Weights of a small GPT-style language model, trained from scratch on English Wikipedia.
Size: 9 layers, width 640, vocabulary 17878, 67.6M parameters.
Architecture: RMSNorm after each block, rotary positions, no biases in attention or MLP, untied embeddings.
Training: a variant of Muon for these matrices, 887M tokens, 6769 steps.
MLP neurons of a small language model. Each row is named by its layer, matrix (gate and up: input weights) and neuron, and shows model dimensions 128-191. Each number is 128 + 24 x the weight over its row's rms, rounded and kept within 0 to 255. A neuron's up and down rows have the sign that makes its largest values positive.
After each neuron's rows, "fires after" lists the tokens most often just before its 100 highest values on Wikipedia text that the model never trained on. A number after a token or word is its count.

L3.gate1308 [138 132 128 100 118 126 158 147 118  92 125 101 133 114  89 157 153  97 173 129 139 153 129 154 153 110 151 140 129  78  75  91  89 135 140 129  74 134 124 112 150 137 123 115 159 180 138 109 146  89 118 129 141 122 107 103 123 145 149 134 114 135 112 121]
L3.up1308 [150 105 138 120 135 143 149 125 115 163 127 134 123 155 162 120 164 123 143 121 159 110  90 127 126 128 112 107 120 102 114 167 140 149 109 151 123 100 124 101 150 139 185 124 120 165 128 140 124 121 168 115  73  85 130 158 129  97 130 144 129 164 137 141]
fires after: "." 35, "-" 10, " Q" 6, " (" 4

L6.gate399 [171 117 141 147 114 175 142 164 131  97 120 117 139 116 115  90 141 153 138 154  98 127 103 164 122 158 107 163 108 165 124 149 118 144 123 118 135 150 103 100 156  94 146 156 121 147  95 162 126 116 157 144 134 160  77 119 132 131 120 155 109 154 108 127]
L6.up399 [148 122 157 152 129 125  76 149 134 112 110 111 127 137 173 160 109 106 126 144 121  90 159 161 123 141 101 123 161 102 144 133 111 155 127 119 127 131 148 153  97 140 113  98 118 129 128 121 118 114  85 161 113 145 137 174 104 157  87 182 110 104 104 125]
fires after: "," 35, " in" 18, " New" 4

L6.gate462 [130 117 163 111 164 130 106 127 116 150 114 144 160 113 123 147 142 150 136  98 142 112 148 138 115  94 157 100 119 149 121 155 145  67 122 142 119 141 146 145 152 125 101 126 122 139 106 129 110 134 131 111 138 126 121 112 158 137 108  89 157 108 175 121]
L6.up462 [134 158  90 138 117 131 148 117 154 124 126  61 147 128 107 132 126  95 114  99 148 122 152 127 105 169  88 115 139 117 132 150 150 148  97 125 114 172 115  91 123 118 144 122 129 139  94 139 106 156 106 165 135 120 180 153 119 113 119 136 141 153 120 156]
fires after: " " 43, "|" 15, " |" 15, "–" 4, "3" 4

L6.gate857 [ 98  89 115 110 130 144 106  90 114  93 136 155  77 136 154  69 117 159 146 129 167 116 168 153 103 157 116 152 124 133 136 150 106 120 114 124 116 129 118 133 132 138 101 126 135 126 164 117 162  66 133 153 165 147 129 106 165 127 108  86 156 107 123 132]
L6.up857 [150 134 140 146 109 132 130 117 112 135 114 117 107 123 102 170 125 143 114  81 127 126 100  98 130 136 117 127  97 140 147 111 158 138 169 139 150 145 154 114 158  96 130 133 144 137 102 191 115 112 129 106 157  88 120 170 179 161 140 147 110  73 148 153]
fires after: " " 35, " the" 14, " of" 8, "19" 6

L3.gate1119 [110 131 130  96 159 103  99 140 111 103 169  92 143 138  82 157 134 150 138 151 137 143 135 138 165 123 101 174 112  94  75 160  86 135 115 151  96 157 112 162 147 132 106 144 127 144 140 170 129 139 131  98 100  97 120 131 146 148 130 129 133 132 112 136]
L3.up1119 [106 126 119  97 121 128 147 129 128  93 106 116  99 107  96 135 111 115 114 125 108 134 139 148 172 133 128 150 122 129 148 172 170 110 117 162 148  99 109 115  74 151 115  90 140 185 130 130 156  65 116 112 157 115 167 103  94 122 102 147 135 105 102  83]
fires after: " " 98

L3.gate752 [149 118 100 118 160 127  86 147 118 129 113 178 105 100 119 148 110  98 164 142 133 149 119 141 145 176 138 139 120 132 155 130 145 118 139 130 103 135 109 157 106 125 141 118 143 112 102 150 114 146  65 101 114 133 168 176 127  93 120 109 111 157 130 134]
L3.up752 [129 123 111 149 169 139  96 153 117 145 113 113 118 157  64 173 141 146 156 140 125 103 158 132 149 114 153 142 135 133 113 138  99 169 138  94 116 159 158 133 138 129 121 117  97 120  94 166 142 134 145 154 164 105 112 124 132 106 129 134 152 133  68  74]
fires after: " " 32, "," 11, " at" 9, " University" 6, " in" 5, ":" 4

L3.gate521 [116 130 142 117  96 155 119 118 100 158 109 100  95 101  99 120 110  87 128 107 132 143 155 179 158  98 126 112  94  96 112 140 121 151  47 101  93 148  81 116 132 103 116 135 106 144 158 140 137  87 158  83 166 127  92  81  85 148  98 110 177 141 106 110]
L3.up521 [ 83 111 122  80 115 138 147 130 130 151 113 129 137 119  88 107  91  92 128 117 128 133 155  88 133 138 132 166 115 174 142 108 104 146  97 127 127 115  98 104 104 173 145 123 140 132 144 134 136 178  91 115 138 114 145 123 141 114 143 165 145 135 121 120]
fires after: "19" 36, "18" 31, "15" 10, "20" 5, " " 4

L6.gate347 [142 125 159 127 133 143 112 124 119 133 115 107 110  97 137 111 161 129 124 138  74 154 128  95 100 136 100 139 125 127 143 170 159 148 179 108 130 103 131 162 128 132 135 129 139 159 159  94 124 115 142 149 123  94 142  70  60 141 153  96 110 146 103  99]
L6.up347 [175 121 153 151 148 152 136 113 111 147 124 116 118 116 137 121 135 152 133 179 145 104 130 145 140 151 142 150 129 121 141 118 156 134 149  57  90 140 139 152 158 125 117 149 166 149 141 112 128 134 136 161  92 111 146  92 119 153 121 130 134 167 117 102]
fires after: " " 29, "\n" 23, "|" 13, ")\n" 7, ":" 6, "-" 5

L3.gate806 [135 140 134 174 173 139 115 119 136 151 179 155 137 145  99 117 121 101 113 127 109 119 150 142  90 104 127 143 146 117  78 114 165 122 116 101 141  98 123 119 119 120  83 122 156  50 108 112 137 183 127 127 128 137 188 133 121 112 145 123 114 112 125  75]
L3.up806 [ 99 157 128  92 126 135 131  80 112 129 130 133 123  98 172 123 119  99 112 161 152 179  87 154 144 146 132 116 100 103  90 110 157 150 154 181 132 126 125 103 101 118 109 116 146 100 146 127  91 143 150 100  95 106 158 134 164 116 134 142 118 102 170 140]
fires after: "|" 19, "," 17, " |" 11, " and" 10, "-" 7

L3.gate1663 [ 92 111 140 125 115 139 123  94 142 101 100 148 103 130 131 161 113 165 109 100  94 106 130 128 113 112  90 138 137 119  97 194 120 118 169 133 115 124  85 128 147 125 109 124 128 131 110 117  69 110 133 166 169 147 167 125 143  73 119 140 150  87 125 120]
L3.up1663 [110 165  70 143 117 152 130 116 137 101 132 131 109 179 132 110 119 128 127 131  81 154  70 120 108 164 146 169  98 127 140 143 142 140 157 147  96 175 136 119 104  99  98 136 119 100 131 126  84 155 187 117 150  93  99 138 129 163 118 146 152 146 142 138]
fires after: "°" 17, "″E" 13, "′" 13, " |" 11, "11" 6, "″W" 4

L6.gate329 [124 138 121 115 171 132 146 100 131 109 164 125 126  97 120 136 131 139 102 131 137 143 127 122 157 126 128 100 183 118 133 148 108 105 103 152 146 108  75 140 112 133 161 121 103 157 170 171  73  98 131 124 131 162 117 107 167 114  86 140 133 129 122  61]
L6.up329 [114 117 173 158 113  96 141 143 164 102 115 140 121 110 153 123 121 163 107  98 114 132 125 112 128 127 149 150 136 138 106 191 137 146 100 118 110 103 143 110 148 123 146 126 142  94 133  83  82 111 101 102 110 130 159 113 129  97  98 134 126 121  71 159]
fires after: "19" 50, "20" 9, "18" 5

L6.gate1578 [167 108  98 139 153 106 155 131 111 103 132 118 124 170 140 137 107 141 105 130 117 144 123  84 131 118 144 120  97 191 132 114 130 179 132 126 134 122 134 123 138 107  94 180 127 115 121 133 159 118 117 138 151 131 192 112 133 166 142 107 136 114 143 136]
L6.up1578 [155 135 118 113 123 122 156 165 104 123 131 117  97 122 148 166 126 125 106 157 104 129 109 106 112 117 159 137 123 137 150 112 121 132 144  90 100  81 152 108 143 138 123 149 197 156 121 116 111 134 122 144 133 139 127 117 140 128 101 156 116  89 134 136]
fires after: " " 40, "," 27, " M" 6

L3.gate705 [109  81 191 159 144 112 147 120 137 150 138 126 131 141 101 136 146 111 151 154 116  74 152 123 131 144  83 126 131 142  93 137 156 140 166 125 147 131 148 119 107 145  99 155 166 106 104 142 143 111 153  98 147 164 130 113 132 160 136 137 149 135 131 190]
L3.up705 [163 128  85 137 144 149  93 137 122 186 144 102 119 110 180 106 125 117 136 152 161 122 121 107 132 157  97 110  80 124 118 128 106 131 109 128 110 145  67 156 126 161  82 168 105 170 109 123 107 136 142 137 126 125 125  97 129 143  84 169 138 117 144 111]
fires after: " |" 60, "," 9, ";" 4, " a" 4, " (" 4

L6.gate498 [117 154 133 127  90 137 199 137 158 140  91 104 134 166 125 111 141  77 118 105 143 162  84  87 119 105 110 169 130 161 137 141  89 138 130 136 163 102  76 140 115 106 177 115 176 142 128  72  94 169 119 161 121 109 104 160 136 182 156 115 149 166 120 124]
L6.up498 [131 135 139 102 106 143 120 181 155 150 143 160 105 122 112 144 123 141 107 130 128 131 137 119 156 122 135 136 152 114 116 149 123 106 103 134 124 136 119 114 145  96 141 143 162 151 141 173 132 129 144 115 152 113  80 129 161 111 173  80 113 133 165 137]
fires after: " " 67, " |" 16, "–" 4

L6.gate72 [123 133 104 110 157 133 151 132 123 123 150 120 120 126 144 113 116 146 116 117  98 120 171 119 119 130 171 166 124 151 139 114  63 115 141 127 105 124 102 127 150 108  83 136 104 140 164 106 172 151  74  78  92 117 134 101 157 114 153 150 135 142  85 150]
L6.up72 [134 105 144  91 135 111  91 148 152 125 121  97 118 114  92 142 128 129 116 137 146 135  89 135  87 144  89  97 136 151  54  72 152 108 152 124 134  86 149 126  87 111 143 120 130 132 140 116 112  95 106 125 175 161 110  95 110 120 165 130 175 153 115 110]
fires after: " " 46, " (" 10, ";" 6, "\"" 4

L3.gate151 [122 174 123 154  93 119 124 139 148 138 113 109 154 106  95 113 124  85  90 150 118 150 139 111 141 136 177 118 129  96 124 154 133 131 123 139 155 130 130 131 122 149 129 138 153 141 112 118  86 118 166 124  99 118 101 143  74 144 181 147 110 160 132 113]
L3.up151 [132 142 133 129 112 130 116 123 121 112 130 106 133 152 125 163 121 179 125  79 125 113  86 120 136  66 150 157 127 115 153 150 134 127 110 129 147 172  76 130 114 149 138 115 131 103 172 147 147 178 141  88 129 153 157 146 151 114 108 126 145 180 116 152]
fires after: "19" 24, "18" 17, "20" 10, "17" 5, "24" 4, " in" 4

L6.gate609 [144 130 140 155 153 134 143  93 149 147  59 171 127  85 128 118 175 176 118 135 116 133 150 174 135 165 142 118 122 123 167 140 145  98 193 132 100 129 154 117 111 114 154 159 151  87 123 121 121 145 126 141 125 133 133 153 192 102 147 139 121 149 113 139]
L6.up609 [134 160 135 171 132 163 155 187 125 157 138 142 119 142 134 141 174 139 121 132 156 133 129  85 105 155 142 116 111 130 116 144 133 148 130 100  99 165 159  79 131 139 118 168 172 155 112 114 113 148 126 138  67 117 153 102  62  72 150 114 116 144  90 129]
fires after: " " 40, " made" 5, " his" 5, " in" 4

L3.gate1371 [ 97 112 135 147 129 129  93 117 139 145 160 112 105 139 112 108 155 143 120 121 147  83 118 131 115  97 148 145 122 126 132 133 176  99 143 112 154 132  93  97 162 125 114 114 147  65 141 135 144 135 102 157 113 126  93 106 139 138 125  97 100 121 122 131]
L3.up1371 [134 141 130 140 135 130 118 104 166 140 114 104 136 121 146 128 138 115 101  91 100 129  95  93 145 137 124 159 117 153 167 123  87  86 118 183 117 184 133 147 161 156  83 144 135  98  87 110  95 182 101  97 104 115 124 156 127 105 126 110 114 154 142 112]
fires after: " " 28, " (" 19, "″E" 13, "==" 7, " |" 5, "″W" 4

L3.gate710 [150 108 120 129 106 144 100 138  97  89 108 123 105 148 137 126 119 119 171 126 127 109 130 133 132 103  93 114 159 140 146  65 150 113 185 149 120 137 154 177 105 154  97 133 176 155 168 131 111 145 134 145 161 117 158 121 124 141 163 135 114  86 119  91]
L3.up710 [114 129 123 155 127 158 102 141 125 117  88 134 116 148 153 123 159 132 139 149  90 149 151 163 136 166 117 171 117 140 131 133 189 152 111 156 129 102 144 134 164 145 124 137 145 145 106 133 127 182 135 172 114 106 128 146 140 140 126 143 133 111 136 139]
fires after: " " 35, " (" 25, " |" 20, "." 10, " (°" 4

L3.gate103 [109 125 150 109 120 105 133 159 154 138 105 140 149 139 109 167  86 113 161 128 146 135 149 121 119 120 126 123 175 129  94 151 106 137 170 114 144 135 111 154 147 128 157 119 101 110 115 138 142 143 119  94 106 144 101 110 126 104 132  98 122  92 126  98]
L3.up103 [104 140 131 151 128 174 128 158 150 106 147  97 138 118 130 121 147 120 118 132 170 150 118 115 142  98 132 125 147 162 152 133 134 137  97 141 132  82 140 158  91 125 120 166 127 110 169 188 132 123 145 147 135 114 147 132 110  74 161 147 126 119 149 143]
fires after: "20" 24, "19" 15, " cyl" 8, " a" 5, " North" 4

L6.gate896 [140 132 119 134 131 141 120  95 145 125 109 112 104  96 107 129 122 126 109 166 122 152 172 136  98 111 141 138 133  78 114 133 138 108  64 101 164 139 103 144 146 112  97 111  72  97 111 133 105 158 121 138 127 188 146  98 132 102 131 100 136 120 111 124]
L6.up896 [149 158 122 121 140 114 146 121 126 108  97 174  92 121 131 105  81 141 131 143 204  96 104 131 163 139 131 172  94  97 125 142 139 142 146 118 155 129 116 123 124 176 132 132 121 149 137 144 132 129  76 122 141 111 141 136 152 141 150  93 115  97 120  91]
fires after: " " 31, "." 18, "19" 16, "," 5, "–" 4

L6.gate108 [ 81 134 101  99 113 180 164 143 138 156 138 125 142 143 152 111 123 196 111  83 136 171 123 121 137 136 134  83 159 148 128  93 110  99 141 143  82 132 128 140 153 148 105 110 134 179 138 115 118 130 193 133 157 181 120 132 145 147 171 142 121 131  82 147]
L6.up108 [ 99 142 177 129 122 123 175 130 153 156  78 110 130 123 123 162  83  91 141 134  90 125 121 122 138 146 127 130 109  71 107 131 124  95 177 149 136 176  66 171 161 101 125 136 117 126 174 154 106 100 108 127 117 150 111 158  76 128 115 126 139 100 104  97]
fires after: "19" 35, "20" 29, "." 8

L6.gate1720 [100 102 129 125 133  96 127  95 104 139 106 196 125 124 156 116 149 131 124 162 106 133 131 127 124  82 127 111 121 152 131 104 142 147 108 164 145 160 136 170 168 126 103 147 148  85 148 132 143 148 139 123 161 111 142 169 130 136  57 136 144 159  42 148]
L6.up1720 [103 109 110 181 151 117 107 128 124 174 141 138 109 146 138 172 138 142 135  94 109 184 141 132 126 147 120 169 130 117 144 123 175 127 129 172 129 130 115 138 117 107 163  93 191 176  98  79 156 124 160 184 183 135 154 147 102 150 119 135 169 124 114 146]
fires after: " " 73, " (" 13, "." 8

L3.gate170 [ 83 127 150 130 105 155 107 155 121 125 116 122 118  95 145 129 115 175 112 144  91  83  89 130 132 100  98 140 134 108 184 105  78 107 137 113 111 151 140 135 166 142 120 110 156  98 109 127 101  70 163 156 147 116 138 147 129 123 123 186 133 138 134 131]
L3.up170 [127 158 126 123 111 151 134 135 153 117 129 112 159 115 120 116 136 114 144 136  67 163 138  93 128 167  94 155 141 125 101 133 131 103 115 142 150 138 100 123 152 129 102 114 115 119 143 115  93 128 112 125  96 108 139  94 107 115  90 117 102 132 137 141]
fires after: " " 60, "," 23, " (" 5

L6.gate472 [126  65 158 131 152 138 130 132 104 117 129 131 116 148  89 154 116 140  97 109 138 133 142 140 118 114 178  90 113 133  91 126 131 121 163 130  92 112 138 136  94 129 151 130 135 138 176  85 148 140 145 134 120 173 125 145 106 126  92 133 114 129 139 136]
L6.up472 [139  82 175  66 160 143 117  98 115  79 101 116 162  92 114  90 144 133 155 122 103 139 135 144  98 134 136 112 106 129 126 115 102 107 181 142  98 111 169 128 103 151 146 172 109 139 147  95  77 111  93 118 104 165 148  92 129 106  95 110 124 164  95 124]
fires after: "19" 19, "20" 15, "-" 15, "ee" 11, "," 8, " the" 5

L3.gate91 [163 115 120  86  90 116 100 150 151 146 119  97 121 139 152 131  78 144 124 110 107 104 107  90 116 113 146 112 128  87 101 131 103 140  96 148 147 121 102 124  68 139 107 134  81 158 140  93  89 133 126 142 123 149 126 136 145  74 155 168 160 104 127  91]
L3.up91 [143 164 110 149 183 164 133 119  80 146 143  96 166 126 150 160 118 148 159 118 114 128 184 130  98 114 130 149 124 165 114  98 135 156 129 109 143  97 153 136 148 125 113 146 162 189 121  85 141  89 141  99 137 128 109 121 194 139 179 128 106 140 172 138]
fires after: "20" 35, "19" 33, " –" 10, " " 6

L3.gate1683 [135 139 121 145 157 101  91 150 127  98 137 129 151 144 161 149 121 140 154 162 149 151 131 139 110 127 121 138 127 136 152 141 107 165 111 126 121 171 133 108 151 173 144 113 176 165 112  93 157 108 152 101 123 133 142  84 165 145  91 147  98 125  85 139]
L3.up1683 [102 132 120 127 113 104 113 111 122 109 112 139  98 151 130  98 121 141 132 163 123 139 147 137 141 116 154 115 135 169 134 167 148 124 161 112 137 149 140  99 141 155 129 138 118 131 125 134 109 141  94 172 155 128 109 163 141  96  77 158 138 114 140 138]
fires after: " the" 40, " " 14, " –" 11, " The" 4

L3.gate110 [164  87 127  90 133 196 118 113 137 165  71 174 132 131 146 113 153 122 159 153 152 131 168 144 115 111 113 150 139 146 112 100 115 127 158 118 159 115 159 126 134 118  73 118 104  79 123 113 133 124 117 150 114 125 141 151 145 117 133 142 110  98  94 130]
L3.up110 [138  93 152 110 131 172 124 124 122 124 115 120 129 131 148 127  95 140 145 161 144 121 134 140  92 109 105 175 144 107  98  89 138  95 121  83  84 139 124 158 110 118 123 131 116 123 123  58  91 151  88 165 110 130 140 116 123 178 139 119  92 104 114 127]
fires after: " " 62, "," 6, "$" 4

L3.gate702 [145 121 138 119 114  91 138 145  88 118 159 177 123 137 174  86 116 165  97 146 151 178 180 150 148 106 131 174 172 115 152  97 141  75 146 149 150 100 146 157 128 117 134  80 136 163 113 133 111  90 133 183  94 156 118 138 109 168 134 190  84 136 153 133]
L3.up702 [ 86  99 112  80 142 151 175 140 166 125 117  94 117 125  86 149 112 124 132 134 109 130 104 140 146 145 176 121 129 131 118 131 165 159 142 127 116 183 137 123 114 123 154 144 136 122 165 128  95 135 129  84 133 151  80 134 106 135 117 193 124 140 124  80]
fires after: " of" 36, " the" 19

L3.gate830 [ 95 124  91 129  98 116  93 123 122 153  92 130 134 145 142 131 116  80 113 145 124 123 100 148 132 140 134 115 125 104 135 131 117 148 144 140 137 167 125 119 112 150 161 118 143 121 114 171 122 117 124 164 160  94  98 131 156 140 125  97 111 129 104 148]
L3.up830 [100 122 101 111 147 129 160 111 120 136 123 150 134 110 146 129 104 118  79 103 123 143 133 111 159 128 154 123 110 135  89  91 145 169 159 179 124 124 163 151  97  80 164 145 188 114  94 109 139 164 113 161 135 106 124 166 157 125 124 112 138 119 132 132]
fires after: "19" 35, ";" 12, "20" 10, " the" 8

L3.gate642 [ 79 138 180 150 142 149  97 123 126 117 134 129 150 160 161 138 126 127 141 173 139 139 128 106 131  85 171 175 152 142 143 116 116 159 141 104 156 121 135 130 168 134 120 138 109 139  85 119 132 127 148  93  99 171 105 141 106 118 126 149 151 100 153 118]
L3.up642 [110 131 158 145 156 117 129 121 150 148 136  78 125 154 137 110 121  81 128 158 135 128 160 168 112 125 168 174 155 136 159 124 129 166 148 151 115 144  89 134 163 148 125 142 139 164 128 148 111 121 134 132  74 141 118 116 130 131 118 128 124  98 142  80]
fires after: " the" 74, " The" 18, "The" 5

L3.gate150 [102 121 166 106 139 163 146  93 152 154  91 137 115  60 117 128 116 139 148 119 128  78 116 172 182 105 157  75  92 137 134 109 161 158 124 146 131 151 139 128 103 140  88 154 104 143 134 113 102 132 140 156 132 126  99 138 157 126 200 118 101 117 120 111]
L3.up150 [103 169  88  99 149  91  98 114 119 110  89 144  79 108 129 120 127 142 171 132 121 140 106 136 148 137 149 107 132 118 137 126  92 170 137  72 159 156 148 116 137 117 136 131 115 155 137 156 118 120 183 146 128 116 177 104 150 116 149 151 122 125 166 138]
fires after: "19" 37, "20" 26

L3.gate1185 [143 160 159 151  94 124 121 156 148 148 133 130 139 112 136 133 172  74 147 143 122 160 147 128 150 141 147 161 147 154 126 127 177 105 111  91 102  78 183  89 107 135 127 124 145 130 151 153 126 113 157 126 140 129 119 120  39 114 113 133 108  93 116 103]
L3.up1185 [117 150 145 160 146 170 146 137 124 133 130 153 146 148 117 113 163 104  77 178 137 137 108 129 104 142 107 142 135 127 143 136 123 109 166 153 111 115 152 146 147 143 146 126 168 124 110 108  93 132  97 164 112 130 133 145  98 142 103 161  89 146 120  94]
fires after: " " 38, "10" 6, "12" 6

L3.gate1113 [125 103 117 121  99 115 132 188 102 144 111 122 119 147 125 113  77 165 161 159 105 141 137 108 123  84 149 144 154 124 160 131  94 137 112 123 148 118 129 117 103  60 123 143 169 149 113  95  96 143  91 134 145 125 112  98 119 109 101  87 142 117 112 157]
L3.up1113 [117 149 134 103 151 145 123 171 149 124 141 100 143 102 118 161 129 116 136 131 114 141 149 143  96 129 145 177 115 102 127 158  78 133 136 124  94 178  88 132  94 136 143 147 101 145  77 118 112 106 113 139 131 126 111 158 133 101 177  58 144 136 123 146]
fires after: "20" 40, "19" 11, "-" 4, "," 4

L3.gate1243 [172  83 148 118 137 147 156 106 165 143 127 162 150 148 178 151 127 116 139 143 123 136 125 145  79 154  58 163 105 174 192 128 163 171 155 113 132 148 136 135 115 102 147 121 116 137 112 160 148 116 132 153 108 131 104 122 116 163 100 132 126 102 141 116]
L3.up1243 [108 142 137 138 138 144 118  87 125 173 125 151 168  65 134 160 168 127 166 150 130 137 111 133 112 119 132 112 114 154 121 104 121 167  89 113 119 156 132 160 128 136  91 113 147 137 157  97 102 103  96 158 109  95 123 148 117  91 141  74 107 107 140 117]
fires after: " " 59, " (" 20

L3.gate418 [124 161  91 143 135 139 140 126 161 119 128 128  97 136 117 130 156 158 127 122 103 131 160 104 104 107 134  68 115 104  88 107 131 111 111 140 121 158 125 159  99 115 104 104 133 144 144 133 143 103 136 195 153 139 150 145 115 109 121 155 145 127 140 126]
L3.up418 [121 148  97  99 162 143 139  89 149  98 112 116 132  98  95  91 130  96 141 125 174 118  92 110 120 129  92 114 138 158 127 140 115 149 149 106 164 136 154 160 156 105 137 149 192 141 151 146 101  99 131 157 142 160 132 158 102 125 128 107 102 137 146 107]
fires after: "19" 64, "20" 26, "18" 4

L3.gate845 [141 123 177 117 147 134 152 119 126 137 177 114  96 114 126 117 172 127  57 170 103 146  88  59 127 137 112 156 141  99 119 104 151 113 143 129 127 107 115 117 159 117 115 118 184 131 140 131  84 124 132 148 114 119 137 142 118 124  92 150 169 126 135 137]
L3.up845 [113 138 151 160 152 134 138 155  86 107 148 168 147 120 110 139 157 154 119 151 114 122 142 126  68 124 133 138 165  93 118 137 110 155  94 149 103 165 126 110 101 138 150 106 137 143 136 151 143 133 124 140  84 131  93 117 131 110 123 130 121 144 135 100]
fires after: " the" 64, " this" 4

L6.gate1654 [141 127 130 107 122 149  85 160 133 175 127 110 119 158 119 122 126  56 119 148 103 155  34 119 155 110  98 124 113 144 148 153 111 138 128 125 182  62 106  83 139 135 124 140 123 119 144  84  98 147 137 125 140 126 124 135 120  99 122 169 150  76 138 116]
L6.up1654 [132  96 151 120 140 164 101 160 127  91 141 123 145 157 123 187 154  81 150 151 133 107 120 150 104 131 123 139 107  95  84  97  99 146 133 147  94 159 120 155 112 119 146 116  84 140 135 137 113 128  92 117 157 169 138 119 117  98 123 119 118 133 121 128]
fires after: " " 38, "," 23, ":" 4

L6.gate629 [ 88 115 123  99  98 164 178 137  77 144  96 154 153 137 148 165 154 126 117 119 149 133 126 118 110  91 121 124  97 137 129 132 169 149 107 138 129 121  97 138 135 138 136 105 204 166  97 144 128 117  83 149 125 147 104 119 145 110 132 120  95 107 140 105]
L6.up629 [108 157 120 166 134 103 120 125 173 154 165 124 162 111 153 150 155 116  97  74 126 126 139 100 114 131 109 157 144 169 154 107  64 107 109  92 129 145 124 106 135 118 128 127 206 142  90  88 125 107 113 171 107 118 118  95 143 135 147 123  86 102 182 171]
fires after: " |" 53, "25" 6, " Center" 5, "CH" 5, " " 4

L3.gate731 [136 154 104  91 140 145 144 132 130 166 144 153 169  97 117  85 154 110 184 138 116 106 163 109 126 139 109 130 145 111 137 125 148 101 102 134 131 131 148 156 182 170 116 153 116 111 125 137  80 120 131 125  84 130 140 146 137 122 111 150 119 100 142 112]
L3.up731 [150  91 156 123 109 136 127 132 134 171 178  76 147 144 120 137  84 125 135 125 126 149 136 144 150  91 154 147 142 148 134 131 108 114 108 135 161 135 121 114 117 142 166 176  58  77 175 148 130 106 137 129 151 127 167 159 139 111 119 147 150 133  93 160]
fires after: "19" 21, "20" 19, " his" 6, " His" 5, " the" 5

L6.gate469 [113  70 130 100 139 101 111 142 165 120 110 120 178 110 134 122 120 151  90  94  85  97  99 131 128 108 125 110 120 133 133 158 116 156 132 112 141 161 116 183 104 143 180 161 150 119 130 140  98 158 157 131 170 116 179 109 124 106 153 142 101 130 100 148]
L6.up469 [121  85 166 152 120 170 109 141 128 114 119 117 139 137 132 163 156 163 137 110 129 163 122 133 117  88 111 110 140 119 141 161 161 142 143 123  92  79 173 144 160 165 134 134 143 110 102 107  69 160 157 135  96 142 183 106 141 160 123 142 122 141 138 140]
fires after: "\n" 53, " En" 6, " (" 6, "-" 5

L3.gate1204 [178 138 110 134  99 116 152 110 109 119 113 167 157 118 154 146 142 101 149 144  93 144 144 107 115 178 129 135 130 135  84 102 120 135 152  98  97 140 106 122 139 134 118 164 102 137 137 159 155 163 132 133 103 100 128 142 129 149 135 140 149 101 126  93]
L3.up1204 [149  98 110 107  80 109 124 134 143 135 143 112 123 128 112 136  97 103 146 106 112 100  83 106 113 144 120 170 128 140 132 129 127 151 138 126 120  78 134  95 144 118 142 147 154  84 142 129  69 113  97  94 128 137  53 131 163 137 136 172 106  79 112  98]
fires after: "," 28, " with" 16, " a" 8

L6.gate311 [161 137 131 151 127 144 105 151 109 168 175 116  95 131 117 150 125 164 142 133 171 121 154 152 101 150 128 163 145 150 165 104 140  68  80 101  84 137  97 124 109 106 105 122 117 116 140 120  84 121 143 109 104 137 107 145 141 141 127 117 124  97  85  97]
L6.up311 [140 119 122  90 149  84 103 128 135 105  85  99 152 126 123 164 115 134 150 144 143 139  92 113 148 123 109 170  80 149 128 153 116 114  96 158 120 139 148 111 184  69  83 157 112 128 170 111 132 135 128 156 147 165 111 145 144 138 100 145 140 123 165 166]
fires after: " " 30, "19" 20, "20" 16, "." 11

L3.gate388 [114 156 120  86 131 109 119  93  95 149 104 177 134  90 122 164 128 150 127 167 143 134 121 117 132 131 146 100 145 148 143 121 132 107 136 130 139 124 159 137 124 115 107 108 159 129 133 114 130 109 139 103 130 137 113 137 116 133 111 125  85 170 127  78]
L3.up388 [117 106 125 134 140 136 149  89  71 121 145 135  93 115 134 120  96 145 158 133  98 126 108 170 148  81 123 168 137 178 137 102 140 102 124 154 131 147 106  99 141 169 124 107 201 128 110 106 110 115 133 132 139 100 108 104 124 141  81 136 122 138 131 131]
fires after: "," 45, "." 18

L3.gate490 [117 146 148 111 135 116 143 112 140 147 135 134 122 120 105 137 124 149 135  77 117  77 125  85 163  95 102 103 136 113 135 129 148 121 148 112 184 157 163 115 125 140 137 113 131 129 148 127 104 149 151 128 120 133 154 126 132 127  93 176 140 129 100  92]
L3.up490 [149 109 146  96 110 120 121 178 135 114 130 119 176 149 135 121 167  95  95 115 106 113 123  68 171  89 141 155 132 140 118 138 177 141 132 140 156  98 141 127 104 114 150 144 144 132 134 116 139 166 166 144 155 123 150 125 129 119 137 142 154  75 144  94]
fires after: " " 34, " +" 10, "." 7, "–" 6, "10" 5